Part of a small language model's weights: 63.9M parameters.
MLP neurons of a small language model. Each row is named by its layer, matrix (up: input weights) and neuron, and shows model dimensions 224-351. Each number is 128 + 24 x the weight over its row's rms, rounded and kept within 0 to 255.
A block is one neuron, or neurons of one layer that tend to fire together. After each block is what it responds to, as a language model described it from the Wikipedia text at the highest values.

L4.up70 [130 175 128  83 154 114 126 190 135 140 108 133 115 122 130 119  81 150 132 158 140 126 122  89 133 215 152 142 122 115 119 133 132 114 148 172  98 158 166 155 166 153 149  89 148 101 146 144 134 146 105 136 147 175 139 128 101  96  93 113 113 105 121 113 140 171 135 140 122 132 113  90 139 123 122 103 121 137 143 147  91 112  93 166 135 138 132 176 114 173 130 137  96 164 131 116 115 105 122 147  93 114  88 101 114 103 172  99 127 102 153 156 146 137 106 147 126 155 120 107 160 101 161  73 144 171 126 151]
L4.up201 [114 118 132 121 128 166  99 137 128  79 175 131 126  83  91 124 132 152 120 132 163 124 150 124 145 139  90 146 151 174 113 153 135  94 145  97 189 145 110 141 148 150  90 106 114 154 144 155 117 129  89 100 194 130 146 122 131 104  95 165 109 136 110  80 166 133 141 168 125 128 147  98 150 133 141 121 137 131  82 127 123 158 142 174 141 172 160 115 102 139 146 127 159 133 122 166 120  90  71 106 139 143 143 163 133 127 120  89  95 129 102 146 162  98 151  98 159 144 145 190 136 106 110 133  93 158 105  96]
L4.up266 [123 119 146 144 112 161 140 136 123 109 142 147 131 125 135 114 152 149 104 151 130 123 155 109 188 157 109 150 159 130 158 116 122 116 109 117 155 122 138 139 148 153 130 155 145 173 136 113 156 135 134 121 113 105 154 125  89 113  72 106 127 106 101 110 124 136 159 125 173 124 108 127 133  82 111 132 122 130 139 108 120 185  96 123  77 152 149 130 107  94 134 127  90 101 112 142 149 122 112 126 134 138  97 140 102 156 155 116 105 112 152 136 145 147 137 138 113 105 126 138 151  89 135 120 124 146 115 129]
L4.up398 [115 129 167 112 173 145 144 144 146 163 155  97 158  99 136  95 127 111 158  67 142 139 103 146 178 102 146 100  95 129  99 111 113 133 134 105 158 122  79  95 127 122 116 133 105 145 121 136  94 112 193  98 150 127 155 160 168  89  77 137  99 109 162 101 118 100 123 142 164 136 161 126 116 119 129 108 152 116 141 133 124 177 103 135 102 115 138 129 111 120 155 148 111  83 109 194 124 107 135 128 133 128 121 157 131  99 126 126 116 141 106 179 163  87 119 130 166  81 130 127 133 115 115 126 163  73 143 108]
L4.up1119 [137  94 121 181 152 155 153 150 144 109 113 116 132 124 118 125 141 162 119 157  90 142  93 129 158 114 139 138 140 115 124 140 135 155 125 139 120 118 132 148  91 133  95 123 162  92 134 104  76  94 136 126 164 103  85 104 131 108 131 118 133 130 101 128 124 150 109 139 146 142 158 116 145 130 110 117 175 115 117 124 118 146 140 115 119 150 132 108 110 109 167 124 106 108 161 132 106 139 111 106 144 104 130 163 122 111 131 135 163 132 146 131 156  72 164 144  90 145 105 138  84  82 130 108 102 141 118 142]
L4.up1518 [184 135 117 141  85 107 150 129 139 133 100 122 152 127 126 125 119 123 161 137 147 137 106 118 142 140 110 123 101 121 108 111 146 172 121 166 153 111 133  94 136 109 156 109 108 182 182 151 133 142  85 147 100 160 128 183 145 133 144 121 102 131 120  95 139 126 131 146 140 124 128 138 129 114 107  71 143 143 127 134  91  57 103 168 139 135 160  96 132 157 129 143 175 120 128 146 150 115  94 126 139 156 113 179 104 125 112 122 133  91 124 142 144  89 148 133 168 138 127 148 115 148 148 133 142 125 131 144]
L4.up1946 [113 142 158 126 114 106 141 139 115 134 105 112 130 122 154 112 135  87  73  89 107  73  95 131 107 185  99 112 167  97 150  94 111 160 140 131 132 143 142 125 121 149 113 152 103 150 136 168 159 146 130 126 108 121 117 136 124 103 138 105 149 170 127 100 130 103  91 158  79 141 164 128 156 127  88 124 131  84 111 202 122 128 128 101 140 158 147  56 123 134 134 188 108 100 122 156 137 155 129 132 100 121 150 103 109  65 103 153 116 119 123 151 140 109 120 132 132  82 188 181 132 105 132 110 132 100 147 133]
L4.up2172 [170 157 120 161 119 113  91 133 149 146 165  74 175 145  78 113 122 134 152 142 128 134 170 144 151  90 107 151 128 163 115 156 125 136 107  92 111 163 150 152 138 114  86 168 119 161 166 117  78 124 135  87 135 139 154 170 116 141 122 126 114 146 141 140  93 128 175 149 140 108 109 104  97 148 120 138 150 150 110 119 129 179 127 129 151 141 176  96  83 161 109  91 140 109  78 174 112 101 171 153 101 122 121 139 124  95 105 108 107 144 113 107 179 156 167 174 128 113 142 130  93 159 115  73 161 139 129 113]
Possessive 's marker

L7.up266 [147 102 155 162 120 118 123 155 112 143 124 120 130 175 142 162 126 141 107 122 178 149 130 113 121 155 131 135 168 169 109 121 105 150 120 133 168  93 115 134 160 143 133 153 175 102 125 106 135 136 137 109 119 123 129 146 102 117 106  70 136 132 173 126 124 151  91 146 145 111 118 121 127 138 122 159  81 174 147 100  92 108  98 123 130 144 143 113 166 151 143 132 132 143 117  96  92 122 140 120 137 157  85 144  92 160 123 121 129  90 158  95 175 115 127 157 158 124 130 174 129 122 144 174 171 135 134 110]
L7.up872 [135 152 142 105 136 110 169 113  75 158 121 130 123 151 109  74 145 136 187 136 150 139 123  96 113 132 134 181 114  90 149 114 106 142 156  96 121 143 139 111  84 144 142  85 109 122 144 103  95 126 103 129 106 100 115 165 156 165 152 118 169 114 164 122 112 125 137 153 139 125 116 162 138 143 101 107 164 130 117 159 149 125 106 165 145 122  89 117  64 117 149 112 160 159 105 146 105 103 146 127 124 123 162 135  94 140 146 108 118 121 162 126 134 135 143 133 147 126 139 162 131 140 159 129 212 127 120 102]
L7.up1571 [104 109 150 114 131 162 143 123 104 190 104 137  96 117 135  95 154  70 132 109 172 114 156  67 129 149 125 127  91 158 143 139 108 143 135 131 116 114 137 110 120 146 149  99 127  92 169 112 140 100 129 148 131 178 137 157 142 140  96  95 123 131 134 134 158 102 126 103 126 130 113 141  86 160 171 170 134 120  99 158 164  95  93 115 135 147 153 129 125 132 111 144 118 125 100 119 115 141 172 142 122 115 101 137 140 151 124 101 116 135 104 133 116 106 131 164 151 144 130 138 104 137 102 138  88 127 103  93]
L7.up2265 [117 117  95 105 157 126 115 106 116 120 123 117 137 136 143 132 130 105 118  96 129 158 120 166 158 102 119 154 141 148 124 151 119  98 141  80  72 130  85 133  79  82 141 110 106 102 116 122 140 103 158 177 130 161 155 140 134 105 102  84 152 149 106 108 146  94  79 173  97 145 145 175 128 130 115 155 134 101 158  98 116 110 122 152 114 140 128 108 156 114 182 105 155 125 129 144 114  90 115 126 136 127 127 158  97 134 128  74 137 106 164 167 114 111 140 134 190  94 115 150 106 145 164 134 165  98 167 133]
List coordinators before next item

L4.up150 [133 161 130 139 110 144 154 119 161 117  99 162  80 147 161 122 128 145  63 107 101  69 120 135  90 108 145 153 128 171 172  90 147 109 150 120 145 150 119 135  85 122 153 123 108  89 126 145 139 141 100 130 112  78 131  91 112 114 114 160 122 130 145 117 108  97 157 108 136 144 127 122 137 105 127 163 127 121 159  78 140 112 180 117 132 131 140 149 175 119 130 123  96 124 118 159 133  98 135 134 108 144 133  98 106 134  98 153 133 123 134 107 127 134 114 157 122 136 177 117 132 167 100 143  96 116 121 130]
L4.up289 [153 152 119  88 144 133 121 118 118 110 130 139 112  75 135 138 151 116  93 131 102 134 110 129  97 104 179 120 165  85 147  73  95 144 110 143 141 172 132 115 140 115 129 120 110 125  84 126 130 114 152  81 174  96 165 191 122 130 109 146 132 121 114 115 101 191 151 116 112 133 106 148  87 145 114 131 109  85 112 139 158 119 114 140 106 158 133 138  95 196 189 114 112 128 157 121 113 169 118  84 136 150 113 136 125 131 120 145 117 143  96 136 114 145  91 122 167 128 124 116 146 176 117 111 129  97 138 134]
L4.up347 [147 134 111 121  52 167  93  93 137 120 118 137 140 126 131 123 153 108 165 116 145 105 149 157 159 129 156  95  82 143 106 122  99 143  75  66 132 112 138 112  81  77 122 173 118 117 116 121 143 154 130 124 155 127 143  65 114 116 108 143 124 125 144 154 139 123  99 160 188 120 113 136 113 131 127 114 101 135 117 108 134 126  91 116 147 141  80 133 118 158 137 111 112 125 106 145 144 133  94 150 139 116 154 106 101 116 119 122 119 100 102  90 163 132 169 105 144 136 112 110 150 116 114 142 138  94 110 105]
L4.up1184 [114 125 146 172 107 115 147 154 133 137 119 127 105 109  94  81 188 150 127 132 107  76 132 142 139 142  86 151 149 125 121 113 113 126 114  97 147 111 117 127 105 101 142 171 101 111 140  99 142 158 141 145 160 144 145 135  89 150 121 119 117 140 107 122 115 118 119 141 109 115 113  75  71 120  70 127 147 142 107 149 133 108 110 133  86 117 148  85  81 136 116 119  99 152 129 131 122 113 143 149 113 110 181 117 140 166 116  99  95 123 128 128 107 155 131 138 118 131 112  97 151 167 162  98 125 140 169 164]
L4.up1272 [142 104 113 119 123  95 105 135  79 105 121 133 157 102 116 161 155 123 103 162 125  97 108 138 118 150 112 131 116 162 160 151 130 127 166 143 115  95 140 130 127 102 120  95 150 107 131 185 147 108 128 139  94 131 118 129 120 129  97 141 135 173 145 128 137 130 126 141 133  74 160 151 155 164 148  70 129 126 173  80 122  97 140 157  97 127  72 166 147  75 135 193 156 128  80 105 132 116 118 149 114 101 138 145  99 157 178 117 102 144 136 102 134 171 163 101 119 129 103 110 137 157 111 140 155 120 148 129]
L4.up1469 [113 160 158 140 146  96 136  73 129 111 118 163 105  98 105 147  52 145 144 155 157 130 112 147 115 110 112 133 139 140 116 133 100 122 167 130 109 107 126 108 129  93 103 136 126 142 102 161 151 146  93  90 142  94  85  89 137 151 144 109 132 162 177 136  71 123 105  98 163 110 156 127 147 159 127 129 151 139 150 152 140 119 114 143 119 150  99 107 166 150 128 131 131 151  80 125 140 105 144 136 119 116 137 105 138 119 108 185 113 130  76 136 143 139 145 135 167 117 132 130 106 114 152 145 125 120 120 135]
L4.up1603 [144 129 149 122 122 153 106  81  98 108 136 106 121 121 115 116 137 111 130 118 127 176 156 136 116 125 118 138 126 132  85 140 140 104 170 155 134 137 107 134 143 118 152  72 113  97 116 131 112 107  97 136 153 137 122  96 160 128 156 117 103 132 101  91 116 136 127 124 162  94 153 120 104 113 119  73 158 126 157 105 147 149 110 144 136 108 156 127 160 139 118 149 137 148 121 153 145 121 112 167 136 126 127 164 132 141 135 134 158 179  99 112 156 136 170 129 170 117 123 117 129 167 120  92 111 114 130 119]
L4.up2260 [ 87 145 115 114 139 130 130 146 142 101 140 157 131 143  96 123 122 161  71 121 103 134 110 121 131 114 156 110 119 152 180 145 118 137 160 129 159 170 115 138  99 130 146 101 119 114 153 162 159  87  96 166 110 133 122 137 147 111 200 116  93 142 123 155 135 121 135 132  74 154 125 152 138 163 128 139 106 132 110  92 141 103 119  98 181 125 143 100 166 177 141 163 137 139  71  88 149 114 115 128 126 161 103 172 124 101 153  84  97 136 144 109 100 121 126 105 117 167 133 133 107 145 144 157 115 139 127 104]
Census and table statistics

L7.up332 [142 130  97 142 150 174 173 112 149 142 144 130 172  85 132 141 140 117 182 138  88  47  94 157 120 164 136 136 111 116 111 115  91  82 102 139 126 194 131 128 110 115 133 120 142 159 124 179 112  97 103  76 127 104 157 129 125 123 118 130 133 183 130 147 121 150 115 171 105 114 119 119 126 123 158 171 167 139 127 136 141 159 107 130 102 140 120 125 171 176  88 167 118  95 114 115 127 153  98 153 150 111 148 128  75 134 159 128 153 173  69 128 106 165  89 123 115 158 148 121 115 106 198 117  82 166 107 107]
L7.up778 [105 147 178 152  91  92 146  97 140 133 136  83 174  97 117 147 103  80 145 110 130 123 120  99 106 130 115 148  83  99 162 110 145 139  88 107 191 160 153 116 145 134 139 139 123 153 130 131 145 141 144 127 142 118 166 140 152 141 157 151 108 159  91 113 145 106  86 115 174  96 130 128 175  99 104 138 113 126 185 151 144 172 143 104 145 153 137 131 148 109 126 162 148 164 134 129 107  99 154 151  93 125 154 131 170 140 106 104 108 153 119 126 120 157 126  89 149 164 127 140 125  93 135  80 134 151 110 157]
L7.up1275 [132 140 138 137 160  91 114 155  90 118 171 140 128 149 149 130 146 129 137 157  96 110 141 140 141 137 161 134 135 113 136 122 138 123 107 179 111 115 143 105 167 107  93  96 133 143 121 177 148 132 127 119 150 135 113 131 123 148  38 212 119 156 142 102 104 172 119 124 135 105 123 110 145 116  83 137 119 135  85 148 153 140 119 124 115 181 118  93 152 113 123 148 110 168 102 157 122 105 111 142  92 148 121 126 119 176 130 137 126 124 113 172  97 155 106 137 152 148 127 114 113  96 118 129 122 146 126  81]
L7.up1930 [148  92 125 192 133 145 136 131  93 108 129 107 123  92 106 102 116 169 153 145 108 114 117 125 123 152 129 142  97 130 146 144 118  76 149 134  78 100 196 128  95  96 139 142  97 120 113 126 141 144 122 104 130 118 122 122 160  96 110 168 140 133 142 149 136 107 105 128 109 119 110  88 173 134 142  95 155 115 179 138 164  87 148  93 113 133 144 173  95 133 151 155 124 120 108 136 120 100 122 130  92 108  97 153 113 125 103 139 122 139 121 118 111 129 148 118 128 128  92 132 114 113 151 109 164 127 106 138]
Mid-number split tokens

L7.up404 [171 150 156 145  79 131 125 126  96 118 119 131 133 140 149 148 136 115 118 157 114 124 141 146 106  93  57 137 127 141 109 121 123 148 124 127 164 111 156 143 191 212 124 137 118 123 126 114 120 150  90  95 165 132 112 114 101 121  80 128 112 162 152  88 110 111 137 124 154 114 131 122 112 102 123 101 162 104 157 139 134 118 116 119 158  87 153 141 132 129 128 126 159 151 158 124 108 137  90 117  63  87 116 109 156 112 145 111 157 145 145 117 128 143 153 113 139  91 131  96 149  72 106  85 124 134  99 178]
L7.up830 [153 119 159 113 118  84 126 134 130 151 108 147  90 111 118 131 189 106 111 111 137 136  95  98 122 131 115 150 132 164 157 116 122 137 153 145 131 160 191 154 150 165 116  79 127 150 123 156  99 175 119 121 137 119 107 130 121 118 110 100 103 105  84 109 133 140 148 126 130 102 159 147 101 106 152  99 134  93 139 145  80 161 125 121 133 138 127 135  95 160 152 151  93 116 132 122 127 123 132 157 122 124 171 134 126 147 106 110 117 123 148 116  99 153  69 109 139 129 137 137  88  91 138  86 127 121 114 155]
L7.up1712 [137 122 127 127 147 151 149 116  72 130  94 134 155 131 126 109 119 136 185 110 111 139 144 113 155 120 127 112 138 108 136 148 125 105 112 121 139 108 126 151 134 175 138 166 123 109 121 127 105 126  91 123 113 112 105 115 169 100 110 131 196 153 140 111 130 127 164 143 136  90 127 155 139  64 151 138 135 121 142 107 180 119 135 163 131 105 131 160 157 155 163 136 126  93 161 136 125  83 148 133  92 118 117 126 114 152 131 117 125 156 139 123 104 134 145 103 130 137 103 120 120 123 110 135 140 150 135 139]
L7.up2119 [160 143 121 139 128 133 109 138 160 135 129 121 114 152 166 122 151 126 110 156 139 149 164  91 107 174 163 137 123 102 143 100 104 131 111 139 141 158 112 114 103 150 174 114 106 116 172 141 135 125 144 125 119 154 154 103 147 118 154 135  94 144  83 156 143 159 149 107 148 127 148 135 101  98 156 114 101  87 134 149 149 147  94 144 151 151 203 130 140 182 148 153 106  92 179 137 139 139 107 143 171 130 129 122 114 128 102 106 127 140 151 131 110 135 157  77 125 149 138  78 108 180 153 135 150 129 128 132]
Definite article "the"

L8.up419 [ 89 129 166 100 165 133 171 103  83 137 100 124 171 119 132 120 152 121 140  83 131 135 139  90 103 115 119 112 154 138  80 131 113 161  86 141 108 140 156 140 126 149 161 106 101  69 154 142  86 103 154  87 137 163 144 132 111  98 122 162 163 159 146 166  91 164 149 154 160 118 140 140 135  88 101 102  67 108 149 154 140  91 116 127 138 174 147 115 149 120 118 130 171 134 108 174 112 124 137 159 121 112 122 148  79 130 122 144  84 190 142 149 135 133  89 108 133 163 126 121 145  79 152 114 124 142 112 155]
L8.up937 [120 137 151 161 125 140 113 122 114 103  92 115 107 128 146 129  81 124 158 149 115 151 137 116 104 125 135 122 146 122 109 138  76 134 104 128 141 166  82 179 133 160 170 132 138 172 168 132 142  91 123 135 132 140 143 105 112 120 135 146 157  47 141  91 106 131 114 126  91  92 125 148 131 126 131 107 142 134 134 107 115  88 170 142 139 134 113 121 148  99  88 130 109 111 120 136 132 139 119 123 138  98 109 125 137 127 156 145 110 136  62 132 138 123 155 140 109 145 156  82 152 108 107 109 112 104 119 145]
Article "an" before nouns

L8.up651 [129 117 103 126 117 124 182 126  89 149 119 133 133 164 118 151 140 139 140 166 136 140 143 135  76 119  97 111 172 120 131 131 112 145 153  95 119  93 154 152 127 128 119 121 113 104 152 151  94 126 111 141 119 130 131 139 131 133 156 139 109 149 154 149 139  77 149 154 120  91 110 130 119 140 119 126 120 139 137 141 142 136 157 143 136 101 126 156 107 129 135 118  92  84 120 160 148  52 152 163 158 124 138 135 130 143 118 131 113 128  96 117 103 130 103  87 146  58 141 146 118 148 155 115 143 162 141 120]
L8.up2297 [127 152 106 142 106  91 132 126  93 126 103 130  99 139 115 173 115 114 142 114  85 123 153 115 116 156 131  88 146  66 113 169 154 142 152 143  73 126 138 134 143 135 106 120 103 104 135 178 111 113 148 178 162 107 132 144 139  87 136 114 154 181 110 133 114  91 130 107 140 109 140 128 137 169 103 122 142 135 168  91  79 112 157 193  84 136 126 124 115 132 136 131 128 120 162 129 117 100 110 135 117 147  97 128 152 118 130 152 104 108 152 132 131 148 109  99 146 119 119 174 103 131 144 137 111 113 146 119]
Before-a-number separators

L8.up830 [130 151 105 120 140 150 142 125 148 109 146 112 151 145 127 112 121 109 145 104 188 107 144 118 141  93 141 131 107  96 133 124 142 107 113 158 136 163 157 140 113 156 116 108 108 123 119 121 133 121 112 163 107 161 135 143 152 106 122 126 128  83 122 134 109 136 141  97 187 129 149  97 117 131  89 157  75 108 152 128 178 107  91 152 130  87 140 132 100 131 124 138 134 159 134 145 121 114 112 161 135 118  81 153 200 146 112 136 148 125  99 134 113 132 132 138  98 138  79 160 123 120 132 171  90  90 125  93]
L8.up1681 [115 146 196 134 116 130  89 123  94 141 109  97 158 107 158 147 124 110 123 127 191 108 141 141 108 143  89 122 174 134 117 149 113 114 116 131 129  97 126 124 108 141 127 103 119 119 118 140 160  96 123 138 169 135 136 144 102 115 124 137 176 106  89 111 108 133 196 132 119 131 119 161 116 153 170 147 177 157 136 127 165 133  87 149 129 120 162 118 128 104 149 111 122 124  86 108 116 104 165 146 170  75 140 169 127 148 138  97 157 134 124 121 130  51 144 115 140 125 143  98  95 129 119 104 156 108 172 105]
Coordinators between descriptors

L4.up249 [102  93 138 142 127 142  77 139  96 149  47 126 118 166 175 100 115 133 109 149 122 121 114 136  61 143 148  72 134 135 157 169 170  88  94 134 150 164 143 151  99 179 108  79 142 123 108 135 133 103 129 132 148 126 159 144 133 124 119 118 144 141 107 136 163 132 128 129 109 139 113 107 168 177 154 141 143 116 128 121 163 107  91 132 102 117 119 103 124 117 147  94 107  92 138 139 104 133 125 186 111 152 122 129 111 158 154 105 166 114 157 153 128  95 137 167  97 163 173  96 141 136 149 159 175 140 133 167]
L4.up458 [146 156 130 141 139 139 113  98 125 100 119 146 189 119 135 126 127 138 140 106 131 156 157 149 122 137 118 154 119 145 137 141 146 127 148 103 127 169 138 144 147 102 156 170 140 148 120 140 161 141 143 134 105  93 101 162 181 138 117 135 118  99 105 181 104 120 126  72 168  92 127 163 103 124 114 131 153 160 168  86 107 124 123 126 154 106  93 185 131 121 137 107 135 117 158 155 120 130 139 123 101 129 189  74 131 116 107 124 117 134 158 125 154 149 158 113 152 111 130 126 132 130 119 160  78 130 132 155]
L4.up811 [146 123 136 132 132 112 144 119 121 150 140 126 122 149 103 180 110 151 115  99 131 119 160 152 136 102 115 123 130 122 164 132 118 148 107 165 165 123 168 180 146 140 122 103 104 127 134 136 117 113 171 146 113 158 170  80 128 116 131 158 152 118 118 129  89 126 150 151 145 161  92 134 138 103 111 143 147 123 143 130 110 113  93  84 126  96 157 147 104  95 170 147  86 114  96 133 111 117 126 127  96 135 122 115 137 136 124 132 114 105 134  86 108 129 133  92 192 102 180 102 201 116 163  88 145  82 183 123]
L4.up1477 [126 113 121 142 151 129 103 124 131 167  94 137 143 145 117 129 147  87 151 123  97 133 113 129  96 121 111 129 159 139  97 139 139 135 100 125 111 109  95 116 183 167 103 139  79 119  93 142  99 115 113 119  97 171 155 167 108 198 115 104 108 171 132 126  64  93 171 129 108 118 133 133 104 113 137 150 119 116 159 109 148 100 126 131 128 112 118 118 102 138 108 159 114 169 125 133 117 119 124 135 141 144 110 137 140 120 113 115 129 127 154 126 122 115 138 116 115 157 137 126 104 115 163 131 175 161 137 153]
L4.up1506 [115 145 138 141 153 120 149 139 152 111 113 100  72 114  94 101 121 101 185  98 100 127 153  93 131 163 141 106 115 112 113 116 126 157 138 151 134 116 140 135 107 116 109 146 104 195 106  91 124 183 111 116 118 132 126 167 146 147 100 132 137 135 132 164 124 114  95 120 136 123  76 152 127 147 176 131 133 154 128 127 149  67 128 124 125 115  98 113  82  93 146 149 121 134 133 134 139 148 146 146 103 137 107  89 115 100 134  45  96 118  99 123 119 121 146 111 114 141 139 135  97 116  92 121 161 122 182 133]
L4.up1774 [ 82 142 141  98 128 133 143 105 139 102 108  94 127 145 132 152 153 116 148 134 145 127 137 137 125 146 138 149  93 107 143  45 127 110 134 123 124 156 119 133 152 148  75 213 103 139  94 113 135 137 171 130 121 160 104 143 119 166 118 146 100 149 173 142 153 139 133 183 152 139 116 172 124 113 132 120 110 106 136 105 106 154 134 116 124 141 113 127 121 149 128 143 113 156  87 165 116 146 127 124 137 113 119 135 124 106 119 115 110 115 118 122 130 150 151 125 108 133 147 151 138 101 142 120 159 127 125 142]
L4.up1886 [120 130 157 161 163 155 101 108 107 130 141 143 161 111 137 149  99 148 119  96 124  95 182  90 121 134 154 163 129 135 107 112 119 125 138 134 135 125  81 136 108 121 122 125 129 124 121 124 132 142 138 123 155 104 154 144 167 129  93 151 138 200 103 131 102 137 179 160 162 154 146  87 128 147  92 115 150 134 122 175 115 148 117  92  94 127 143 118 124 183 117 116 148 159 151 160 118 120 118 146  75 136 132 152  78 112 117 143 132 167 125  89 113 118 118 110 151 116 123 101 140 146 116 152  93  90 115 130]
L4.up1976 [120 145 120 174 122 132 148 154 135 195 136 168 104 127 132 114 158 184 128 110 104 118 113  97 117 119  83 166 100 132 125 157 134 117 106 150 128  81 210 133 113 152 128 158 122 140 126 137 154 113 112 132 126 138 151 153 126 123  94 120 137 140 137 116 144 162 140 111 116 144 171 140  93 167 111 139 149 114  96  87 121 116 126 122  57 141 122 155 151 107 136 150  69 109 160 135 114 149 130 110 103 177 101 112 130 126 123 124 148  80 145 121 131 123 126 111 143 153 141  95 135 142  95 136 145 105  96 131]
Linking words before nouns